Part of a small language model's weights.
Size: width 256, 8 heads of 32 (1 for keys and values), 7.48M parameters.
Training: a variant of Adam for these matrices, 338M tokens, 5159 steps.
MLP neurons of a small language model. Each row is named by its layer, matrix (down: output weights) and neuron, and shows model dimensions 0-63. Each number is 200 + 30 x the weight over its row's rms, rounded and kept within 0 to 999.
A block is one neuron, or neurons of one layer that tend to fire together. After each block is what it responds to, as a language model described it from the Wikipedia text at the highest values.

L2.down202,250,226,199,185,152,183,192,226,210,219,221,241,177,203,245,164,196,142,218,259,208,161,230,184,177,221,196,207,192,204,191,224,197,201,160,193,152,213,225,153,180,174,209,242,186,192,200,142,206,163,178,205,219,281,234,208,235,196,216,233,214,259,205,196
L2.down220,225,217,170,199,196,169,158,168,269,155,159,199,266,200,194,219,202,213,213,247,210,209,218,184,169,194,192,248,221,194,227,168,215,232,192,165,257,234,174,215,183,198,215,221,267,204,147,221,176,203,203,197,160,217,217,205,244,202,199,273,208,207,151,169
L2.down280,173,189,154,196,178,213,230,173,206,205,215,176,220,191,211,213,211,181,229,255,226,180,231,214,200,162,177,215,220,167,195,172,145,203,218,179,147,153,220,185,204,172,223,217,220,137,251,182,168,202,181,226,175,230,137,177,182,223,186,215,201,254,178,176
L2.down498,203,203,171,186,183,208,210,229,242,169,159,164,206,212,175,181,255,188,197,229,158,196,222,218,219,216,226,178,216,209,179,214,190,203,190,199,237,230,257,181,199,226,129,158,228,194,189,220,171,228,273,215,223,259,216,191,173,249,178,203,168,171,247,237
Description: Heading-opening equals sign

L3.down958,186,198,175,193,198,219,197,196,167,200,145,240,170,160,187,187,216,184,189,168,179,186,223,151,239,221,232,209,192,230,235,243,218,219,197,192,216,275,167,176,219,207,214,149,190,174,167,222,195,226,213,180,232,201,234,174,215,165,208,233,187,175,158,234
Description: Wiki section-heading equals signs

L4.down0,199,205,176,179,213,199,175,210,208,226,203,214,187,182,247,193,249,177,218,190,195,251,215,206,298,177,198,272,199,189,203,206,213,203,235,229,193,280,191,288,198,255,223,231,166,225,157,196,186,195,200,245,207,233,195,204,204,235,240,191,258,184,178,210
L4.down3,186,209,198,201,137,181,147,231,150,201,232,201,192,183,254,233,243,208,243,137,168,204,227,196,179,176,238,204,222,212,181,190,227,195,170,187,210,185,223,169,219,146,188,199,198,150,182,201,135,212,259,148,211,207,239,269,160,236,306,196,246,208,193,185
L4.down30,218,201,221,249,162,218,161,202,154,166,182,221,226,209,172,223,206,214,209,251,216,195,241,193,198,239,198,203,220,182,196,225,184,227,230,219,217,186,205,139,194,215,203,203,196,218,196,157,224,187,241,182,212,214,149,174,204,194,188,153,169,211,185,206
L4.down76,189,234,141,215,222,193,171,182,219,202,198,194,215,182,182,198,172,200,204,211,199,163,184,207,169,142,171,195,221,178,202,166,183,231,242,159,201,210,203,244,229,136,197,164,180,141,190,173,201,216,192,223,187,170,206,149,247,215,161,204,189,179,191,229
L4.down105,290,176,212,208,206,190,154,189,224,192,230,143,115,232,161,193,160,180,209,232,185,219,164,204,155,212,189,229,189,153,187,239,205,179,196,187,192,173,208,214,170,196,186,186,255,204,164,173,186,194,174,128,242,226,207,185,179,180,176,254,174,175,168,176
L4.down110,187,202,161,161,170,160,169,197,239,252,179,167,241,203,200,189,193,198,238,213,175,201,238,206,206,186,127,211,151,188,233,219,196,184,197,208,191,163,201,199,215,235,198,184,214,213,209,171,213,199,219,198,233,207,179,209,174,207,200,204,246,156,159,222
L4.down229,209,242,183,235,218,204,215,215,198,190,158,200,219,244,240,199,221,210,197,223,266,156,165,214,180,199,191,245,232,229,223,182,216,175,194,167,204,170,162,246,180,201,264,183,191,222,164,180,220,242,206,162,216,239,244,170,185,233,178,157,211,231,146,189
L4.down291,156,167,164,134,179,184,214,213,197,162,189,180,173,269,221,173,223,230,258,144,209,225,221,248,227,240,204,184,203,174,204,182,216,171,203,205,257,221,161,239,193,292,182,200,208,214,229,200,165,223,205,186,204,207,149,228,211,270,185,234,178,184,200,235
L4.down296,192,225,210,188,147,205,200,208,231,188,240,181,212,226,150,148,134,205,208,202,186,196,166,233,182,178,160,245,216,236,175,270,189,192,176,211,200,207,200,163,262,190,239,196,222,218,203,157,229,173,254,188,180,206,226,172,225,197,178,155,230,144,214,217
L4.down451,195,216,172,188,165,271,183,199,220,262,217,172,226,188,214,178,241,158,183,256,229,184,215,227,185,212,227,156,213,231,206,250,197,224,199,206,185,192,182,205,151,221,167,207,269,225,180,215,243,128,180,198,216,170,200,197,225,216,233,204,249,204,241,223
L4.down495,248,165,233,172,215,251,152,96,184,176,218,178,214,151,203,194,222,168,175,166,200,201,206,306,246,147,199,150,202,192,178,200,197,185,169,216,234,217,143,209,212,250,166,178,158,229,217,196,217,184,159,168,210,211,170,222,124,212,187,122,173,191,186,164
L4.down529,245,207,189,192,179,196,237,214,204,275,228,139,201,203,210,210,171,208,226,261,204,184,212,173,224,231,197,220,226,205,181,157,209,231,202,192,182,190,202,218,197,163,176,220,200,222,214,134,221,178,204,176,220,154,248,199,214,257,170,195,179,196,193,210
L4.down591,207,197,159,227,254,143,189,181,207,196,199,187,179,256,178,203,222,184,242,170,211,167,203,195,174,205,214,190,258,167,210,221,219,226,167,209,242,190,199,229,239,264,226,199,173,197,238,181,200,172,163,268,199,216,185,162,201,165,152,229,196,185,203,193
L4.down651,142,192,251,171,253,226,175,183,192,191,192,200,195,156,258,220,244,234,171,197,175,197,234,137,273,209,210,155,182,215,178,194,199,249,207,234,206,225,195,206,215,167,163,178,192,227,238,157,196,159,240,220,220,188,148,180,201,208,253,198,187,237,201,216
L4.down825,172,172,196,214,211,172,195,193,187,242,187,237,205,218,180,206,291,200,253,194,161,200,178,160,237,177,209,191,176,215,161,204,218,183,198,206,218,233,227,151,226,197,166,215,166,206,174,226,192,211,200,170,114,192,158,186,216,219,213,189,202,206,220,143
L4.down995,191,205,250,164,175,185,204,221,234,179,176,219,178,237,134,226,193,176,197,200,182,234,183,172,232,250,184,164,177,169,165,176,194,197,189,176,182,198,149,138,183,181,176,212,238,255,253,225,178,182,163,227,287,202,182,192,223,174,178,201,219,163,164,264
Description: Role-marking "as"

L4.down20,136,193,218,236,195,208,206,184,195,272,184,210,194,175,191,219,199,177,214,222,156,200,214,202,210,192,217,237,209,251,182,251,215,187,243,193,194,212,182,192,268,226,214,170,229,246,152,228,228,215,183,194,231,227,199,199,185,196,270,162,226,225,239,163
L4.down51,228,216,177,153,172,164,180,269,200,219,251,183,210,199,186,211,213,252,206,199,245,168,145,219,138,197,239,195,172,193,224,168,189,181,282,123,179,259,226,242,212,213,204,221,140,183,241,201,205,260,211,185,238,165,251,184,199,193,240,195,251,192,217,145
L4.down62,216,222,189,200,202,204,202,216,208,227,218,228,210,220,199,214,186,201,221,233,198,193,202,193,175,230,238,198,189,201,268,229,167,199,189,197,201,183,235,167,179,200,232,151,238,215,175,210,276,206,165,219,212,241,180,245,153,176,191,147,177,176,249,192
L4.down231,234,205,204,232,171,189,191,211,170,264,131,189,236,156,127,165,232,196,226,162,179,236,209,226,195,186,222,257,176,179,197,208,224,210,221,239,153,219,160,204,193,234,210,200,204,188,132,185,224,232,178,178,214,252,185,183,189,182,233,220,193,221,172,245
L4.down283,216,188,195,202,164,246,160,172,171,162,228,192,186,178,207,174,153,169,123,179,187,224,199,247,158,189,226,204,191,191,185,182,191,171,211,193,222,178,193,231,240,206,200,223,151,169,212,222,179,215,206,221,220,179,205,197,246,262,196,212,245,153,194,160
L4.down340,263,164,190,188,220,194,226,218,150,187,195,187,182,214,228,251,221,223,190,183,207,246,181,196,156,236,234,194,195,167,189,232,173,245,149,197,202,177,238,160,182,197,140,208,191,196,233,224,231,184,188,169,217,243,219,215,204,218,186,172,237,250,169,206
L4.down357,223,233,200,163,224,270,248,202,193,155,207,202,234,151,252,260,193,211,261,249,161,152,197,171,198,227,210,191,198,224,156,166,237,207,185,168,213,199,158,166,231,250,217,207,208,174,163,201,219,182,185,197,202,182,162,212,220,248,185,199,181,221,211,247
L4.down399,149,162,204,181,200,160,177,184,210,181,223,188,200,218,176,226,203,206,207,189,175,218,182,222,166,256,272,209,238,185,183,193,212,162,190,168,228,158,220,242,195,201,184,208,189,159,228,205,220,224,157,259,211,224,204,177,240,199,215,275,229,230,187,197
L4.down491,180,215,204,211,203,184,215,200,184,203,180,230,201,205,230,244,223,232,179,208,258,243,223,205,166,151,227,232,163,189,175,215,208,192,191,272,201,185,156,191,226,272,239,191,178,179,150,175,162,193,191,205,243,168,194,201,151,166,155,197,216,226,203,197
L4.down540,207,216,242,172,207,209,209,203,195,235,195,202,150,161,215,192,244,262,178,221,186,222,215,199,194,190,204,188,181,174,247,119,199,181,205,144,191,189,156,226,201,173,196,195,272,190,174,196,200,179,150,232,171,199,225,134,135,178,194,220,231,237,175,208
L4.down597,228,199,163,183,200,261,193,189,205,231,273,220,187,217,214,215,216,210,183,219,217,204,190,224,159,192,200,189,210,180,220,254,226,156,244,214,145,221,260,229,135,250,220,216,169,179,256,204,192,213,240,239,229,227,260,213,217,160,218,221,220,204,209,186
L4.down650,233,256,235,276,141,163,208,219,151,194,162,210,209,227,222,186,222,189,205,201,230,189,192,217,157,210,216,170,226,212,207,210,198,163,137,238,113,206,204,189,236,185,224,209,194,187,173,205,229,170,214,157,196,197,230,188,180,190,240,216,230,199,203,184
L4.down755,201,227,176,171,188,184,228,247,247,222,213,230,170,220,171,169,261,182,233,198,207,156,183,205,189,229,185,173,133,175,238,189,207,218,161,192,151,253,191,217,163,245,184,174,205,205,199,261,155,202,245,198,208,194,224,183,213,289,263,203,166,170,226,233
L4.down763,213,182,208,231,207,183,303,215,177,234,152,125,231,182,207,200,225,215,270,210,223,191,167,168,206,184,202,182,258,218,208,172,252,153,224,218,200,180,193,201,170,180,201,192,225,252,187,249,155,183,212,233,209,221,212,223,243,200,181,162,227,200,167,239
L4.down816,186,192,214,171,196,217,206,209,219,188,284,189,206,242,176,188,208,187,212,198,155,165,143,200,182,255,179,205,191,211,151,151,251,158,235,184,207,208,141,155,191,188,120,193,186,231,182,166,178,190,209,211,189,136,238,232,197,210,211,212,205,223,199,229
L4.down917,257,203,180,207,154,184,209,245,225,188,214,204,192,218,193,166,222,196,217,186,171,250,210,196,204,186,185,210,237,223,195,179,159,144,210,213,180,237,201,229,240,187,200,262,189,232,169,205,196,200,153,218,251,196,164,216,219,207,186,228,188,194,194,178
Description: Wiki heading closing equals

L3.down439,175,215,201,220,153,240,223,228,155,187,213,215,203,200,199,217,206,224,169,245,181,162,193,154,167,200,166,165,167,239,199,225,212,193,166,195,185,195,176,172,213,209,232,197,130,174,195,240,275,213,166,189,176,173,177,197,206,167,211,193,209,170,191,210
Description: Section heading ends

L2.down209,162,232,135,253,214,202,226,162,202,210,180,263,215,248,239,279,186,241,218,260,227,202,185,215,213,215,237,214,233,199,230,222,178,253,123,184,197,193,148,185,187,220,177,188,212,156,159,198,199,185,194,197,202,214,152,174,167,237,159,229,213,211,217,186
L2.down214,149,223,224,184,157,194,233,252,197,203,185,193,222,211,178,255,206,167,204,166,206,195,181,169,170,211,171,252,190,209,207,163,213,204,130,254,282,221,186,194,288,179,155,213,187,207,172,214,225,211,198,228,188,173,150,247,195,221,222,258,236,189,180,216
L2.down634,187,180,169,221,210,165,197,151,227,184,212,201,151,220,194,239,213,169,192,237,199,215,207,191,182,189,161,131,241,238,175,174,145,190,196,235,156,183,184,187,221,192,189,202,208,200,184,206,240,196,150,228,193,238,231,117,206,178,178,258,207,223,216,181
L2.down775,214,183,181,185,151,207,180,166,250,218,200,196,156,165,202,223,218,183,207,193,247,189,240,232,220,181,236,196,200,215,170,155,231,203,213,199,188,161,140,222,200,222,178,251,164,178,158,159,250,168,237,185,193,141,181,203,172,160,178,238,274,200,230,249
Description: Segment-start boundaries

L4.down392,212,218,219,197,234,234,206,186,185,169,224,187,228,162,200,233,194,174,203,196,178,199,192,183,183,251,149,196,204,158,208,186,209,210,214,260,188,231,248,204,186,215,221,177,228,264,175,173,200,171,211,187,215,188,174,217,226,192,232,208,209,186,206,195
L4.down427,183,206,180,190,180,173,216,150,178,243,200,174,233,215,183,157,213,203,155,247,250,190,210,236,194,217,206,201,147,165,174,221,125,217,183,201,219,184,186,192,179,250,220,209,180,218,212,169,190,161,208,180,178,218,161,222,193,188,238,210,206,208,263,200
L4.down644,190,227,155,214,199,229,182,187,149,194,202,211,209,202,192,192,179,194,195,152,246,199,215,195,202,215,183,214,218,202,204,238,171,211,189,218,213,201,205,211,157,214,204,213,236,205,178,208,224,121,205,188,197,188,201,151,251,176,219,214,125,229,206,183
L4.down680,223,160,196,158,236,195,181,136,187,199,199,207,208,177,174,184,238,196,218,217,162,169,236,192,222,236,225,204,213,220,229,242,222,232,182,183,235,171,215,170,221,176,232,225,202,223,224,193,208,192,165,247,209,213,189,176,187,210,137,223,170,216,188,227
L4.down686,153,195,175,251,246,199,263,193,193,218,209,201,145,230,150,202,163,196,190,211,194,191,193,178,222,217,173,215,207,224,225,214,189,212,129,205,186,213,168,152,165,254,218,154,227,152,225,182,218,223,210,238,183,203,224,186,229,172,236,197,177,201,234,169
L4.down721,169,219,249,234,185,172,164,205,192,169,208,218,193,223,180,215,192,170,174,196,203,198,227,192,217,185,171,206,204,227,231,235,192,253,189,275,177,217,190,210,199,199,230,207,157,231,138,223,237,230,217,225,223,210,210,153,193,186,196,202,206,238,253,164
L4.down727,146,248,180,220,220,192,163,161,143,198,237,192,228,173,274,178,185,196,248,203,161,186,201,224,182,126,123,194,248,171,223,177,202,169,187,184,179,205,184,196,169,211,240,206,241,193,196,200,203,164,160,193,197,210,146,165,223,198,190,194,162,214,214,164
L4.down737,193,207,177,147,216,206,195,182,219,218,147,190,152,220,204,243,215,177,231,197,192,231,141,194,192,186,199,108,248,178,178,257,210,162,177,178,186,225,196,224,161,201,244,204,213,200,168,156,214,163,231,235,206,242,224,160,211,139,196,229,212,235,187,162
L4.down752,229,216,206,225,212,202,170,168,174,149,205,180,241,215,122,188,237,186,159,185,169,201,228,203,205,174,210,192,165,216,165,228,182,213,237,216,200,213,219,225,179,150,234,163,228,169,206,221,248,220,211,214,210,206,195,212,237,216,250,212,206,190,247,179
L4.down756,220,214,203,173,238,182,197,220,269,234,134,165,267,165,193,192,218,219,184,207,175,234,206,205,201,184,170,151,177,183,225,211,247,163,259,260,201,184,231,216,261,197,168,170,207,179,188,212,154,218,167,187,238,199,237,145,147,223,235,224,162,193,229,187
L4.down806,184,214,207,205,252,156,213,248,177,166,190,202,106,182,220,197,209,227,170,220,193,233,170,150,228,122,163,197,256,176,246,226,227,220,176,197,197,204,176,182,196,236,196,155,209,154,183,195,171,154,230,253,211,200,178,143,163,197,202,192,236,185,196,169
L4.down809,242,223,186,165,142,216,185,210,209,189,191,179,166,171,205,220,205,207,209,180,272,206,160,201,203,212,126,221,176,174,196,223,194,207,209,233,176,234,234,151,241,169,221,163,220,185,192,174,158,217,220,174,173,227,193,211,184,235,196,185,245,237,161,179
L4.down866,212,209,238,225,190,200,160,185,213,234,160,225,209,171,253,174,216,190,236,200,220,185,215,227,170,198,195,243,194,195,230,198,253,173,197,180,182,248,172,116,182,225,208,222,216,202,191,200,195,167,248,192,171,195,203,186,177,193,259,221,185,172,253,208
L4.down894,243,250,156,176,172,222,179,186,199,238,221,223,227,197,182,184,226,228,180,216,163,219,177,197,191,164,185,209,201,212,140,160,208,206,167,212,204,216,251,172,192,187,189,156,229,263,190,187,220,225,201,208,206,216,209,155,162,186,217,204,145,140,221,191
L4.down901,198,229,184,165,220,210,182,218,215,229,206,193,143,187,204,173,172,169,207,202,245,222,260,230,166,268,213,200,154,180,220,220,187,197,199,251,124,191,152,183,172,231,211,181,199,230,174,185,228,149,212,192,213,158,186,245,174,203,189,219,218,201,182,214
L4.down940,193,236,126,199,204,198,204,217,138,195,178,214,218,227,199,203,184,178,167,200,224,222,193,185,205,204,165,204,211,205,220,240,172,212,174,244,196,252,163,203,154,227,249,175,248,194,193,202,243,174,196,207,169,203,183,174,240,163,237,199,139,224,224,168
Description: Section heading start

L3.down895,183,210,171,146,204,135,242,197,188,161,162,244,130,250,175,222,189,232,142,236,219,256,166,175,213,181,209,242,200,198,188,229,211,267,150,197,217,225,221,164,211,189,224,173,169,161,187,163,206,182,182,205,151,209,236,201,182,189,170,213,179,174,232,205
Description: Table row line breaks

L3.down482,163,198,240,248,164,193,161,173,213,145,220,164,261,194,185,174,226,164,196,213,197,245,216,262,194,206,189,159,201,128,236,134,209,194,292,176,203,208,241,197,177,218,197,249,201,195,245,228,157,165,164,241,154,195,221,218,228,204,148,214,164,207,213,217
Description: Role-marking "as"

L2.down128,152,179,221,207,176,196,178,207,207,182,182,165,197,183,180,239,207,190,194,179,195,231,155,170,164,215,160,171,177,178,204,169,160,216,206,204,169,219,208,246,240,185,189,230,200,179,193,156,189,184,198,266,170,213,191,178,203,185,189,218,178,217,242,187
L2.down171,177,168,134,248,156,226,169,199,186,235,214,197,173,189,221,254,258,160,227,224,180,205,152,167,199,209,219,189,199,158,221,279,163,195,188,215,218,226,136,180,211,128,214,206,205,142,173,211,216,164,215,172,182,191,214,234,193,199,191,185,219,150,162,252
L2.down180,225,141,175,218,224,249,196,241,177,199,179,136,201,143,233,216,152,183,217,193,216,230,210,158,179,169,182,172,219,188,166,206,176,226,230,206,247,199,220,222,201,201,193,216,198,265,211,193,266,191,197,247,207,195,224,134,217,222,245,206,244,204,214,226
L2.down618,190,182,186,200,228,212,189,230,223,211,237,212,202,257,259,233,244,231,175,196,128,186,175,213,226,203,172,244,215,252,209,224,177,165,223,237,149,209,188,187,227,169,198,156,169,199,201,233,177,184,178,189,131,177,225,171,194,152,205,173,191,187,185,207
Description: The word "as"

L4.down7,204,164,226,242,198,235,173,193,172,178,223,157,217,219,254,240,206,199,167,218,180,194,146,152,194,173,180,188,170,189,184,208,198,232,230,179,254,221,187,245,189,243,216,180,206,235,210,181,219,197,173,207,194,208,194,221,203,181,201,199,191,199,221,175
L4.down90,208,203,226,246,244,236,203,244,222,241,165,238,231,164,193,216,208,182,196,174,217,203,229,151,218,208,221,208,202,257,220,182,233,209,228,188,185,213,195,208,168,240,166,205,199,216,183,170,129,171,180,188,196,193,220,209,223,217,257,156,223,219,196,242
L4.down111,255,195,186,237,192,215,171,162,252,186,125,221,138,205,230,215,217,212,213,216,172,210,164,122,211,199,205,194,201,241,212,185,199,177,203,188,215,169,222,203,142,243,215,200,193,231,167,175,187,195,167,205,248,188,194,219,195,224,232,238,182,207,227,240
L4.down187,166,253,231,271,192,235,190,210,188,201,191,191,193,188,222,186,178,170,205,164,224,196,235,162,221,232,198,166,228,186,219,187,174,201,216,183,192,218,172,202,239,184,192,153,140,211,219,215,204,185,231,193,195,212,219,189,203,198,195,203,167,205,191,206
L4.down282,147,161,205,228,210,180,198,218,182,161,207,200,212,210,208,219,220,146,189,162,205,207,178,178,201,233,167,202,204,190,175,185,200,195,230,214,201,147,163,232,212,228,170,149,179,199,211,234,215,175,243,208,267,236,216,253,199,225,219,174,239,215,200,203
L4.down341,192,230,178,170,191,192,242,244,208,163,183,176,182,219,207,202,209,189,204,215,234,200,186,152,183,182,190,232,169,146,159,173,195,236,156,193,239,158,199,176,172,218,216,148,219,185,187,235,197,146,212,243,127,236,200,247,194,212,147,194,172,184,254,162
L4.down346,177,152,253,249,210,232,201,194,194,205,215,140,223,199,128,137,217,157,146,212,166,178,196,187,215,220,197,235,209,257,165,223,211,162,169,225,195,180,251,196,200,208,166,209,201,246,164,267,184,124,240,169,144,266,196,239,204,222,187,156,227,160,256,200
L4.down497,217,189,208,180,199,187,219,177,216,149,185,226,178,219,205,279,188,181,210,161,175,211,182,187,210,147,257,173,215,235,211,186,185,242,155,207,210,205,182,258,250,234,194,271,190,125,160,212,220,219,164,190,156,232,201,241,198,166,210,221,196,229,220,203
L4.down544,202,194,191,281,211,219,171,161,191,141,151,187,227,214,190,196,178,180,160,194,194,189,220,220,225,224,190,222,189,204,212,251,222,235,148,205,185,217,212,200,198,135,197,212,202,186,173,173,225,143,211,288,221,215,212,154,225,193,193,188,203,209,247,146
L4.down565,185,220,129,230,267,209,210,233,239,145,196,191,214,199,161,252,190,215,205,215,156,206,133,129,237,231,215,178,193,261,179,165,221,159,203,200,205,196,221,176,148,241,214,203,196,246,189,202,193,194,178,200,197,165,175,227,214,202,200,192,220,197,243,239
L4.down613,230,188,220,197,239,189,160,253,197,100,165,189,235,196,190,198,211,202,141,267,139,220,191,153,186,173,215,239,236,165,222,198,188,201,189,190,184,214,247,232,196,217,180,221,163,174,162,206,173,242,178,188,160,209,191,198,200,233,186,240,180,181,185,171
L4.down717,154,200,210,273,222,207,182,201,193,221,185,226,209,248,179,184,191,159,159,188,188,192,201,204,200,226,191,201,216,227,203,248,228,209,228,215,193,224,185,263,176,196,194,182,209,177,191,207,231,173,231,204,221,193,215,152,229,189,214,194,172,207,229,179
L4.down881,167,206,161,253,230,209,194,162,182,189,173,184,178,200,189,217,170,204,153,191,201,208,230,209,189,190,185,195,191,213,187,262,251,220,153,219,207,217,206,218,156,214,240,233,174,208,148,189,219,149,181,201,197,192,173,137,244,170,206,202,207,214,227,165
L4.down882,185,201,185,270,258,191,197,184,162,173,190,210,208,173,164,198,177,210,193,201,197,194,199,204,227,249,208,239,163,191,193,222,158,242,199,249,174,203,179,257,169,161,191,219,212,203,198,193,242,144,184,194,157,163,205,143,190,174,248,160,200,171,248,155
L4.down967,181,196,125,209,227,193,170,208,200,245,206,156,178,135,193,241,206,186,217,242,231,166,187,209,102,141,193,198,201,211,245,232,192,146,169,168,217,247,255,190,164,228,180,270,232,209,210,160,159,231,216,169,231,251,172,202,197,180,216,232,208,209,187,231
L4.down1009,218,195,158,218,196,191,237,187,176,190,157,207,217,183,154,213,200,207,164,177,206,180,206,241,212,186,179,190,180,189,191,225,171,215,186,249,140,229,209,217,145,176,211,214,215,176,179,170,197,215,204,198,227,203,198,240,184,185,163,182,212,157,209,188
Description: Row and paragraph breaks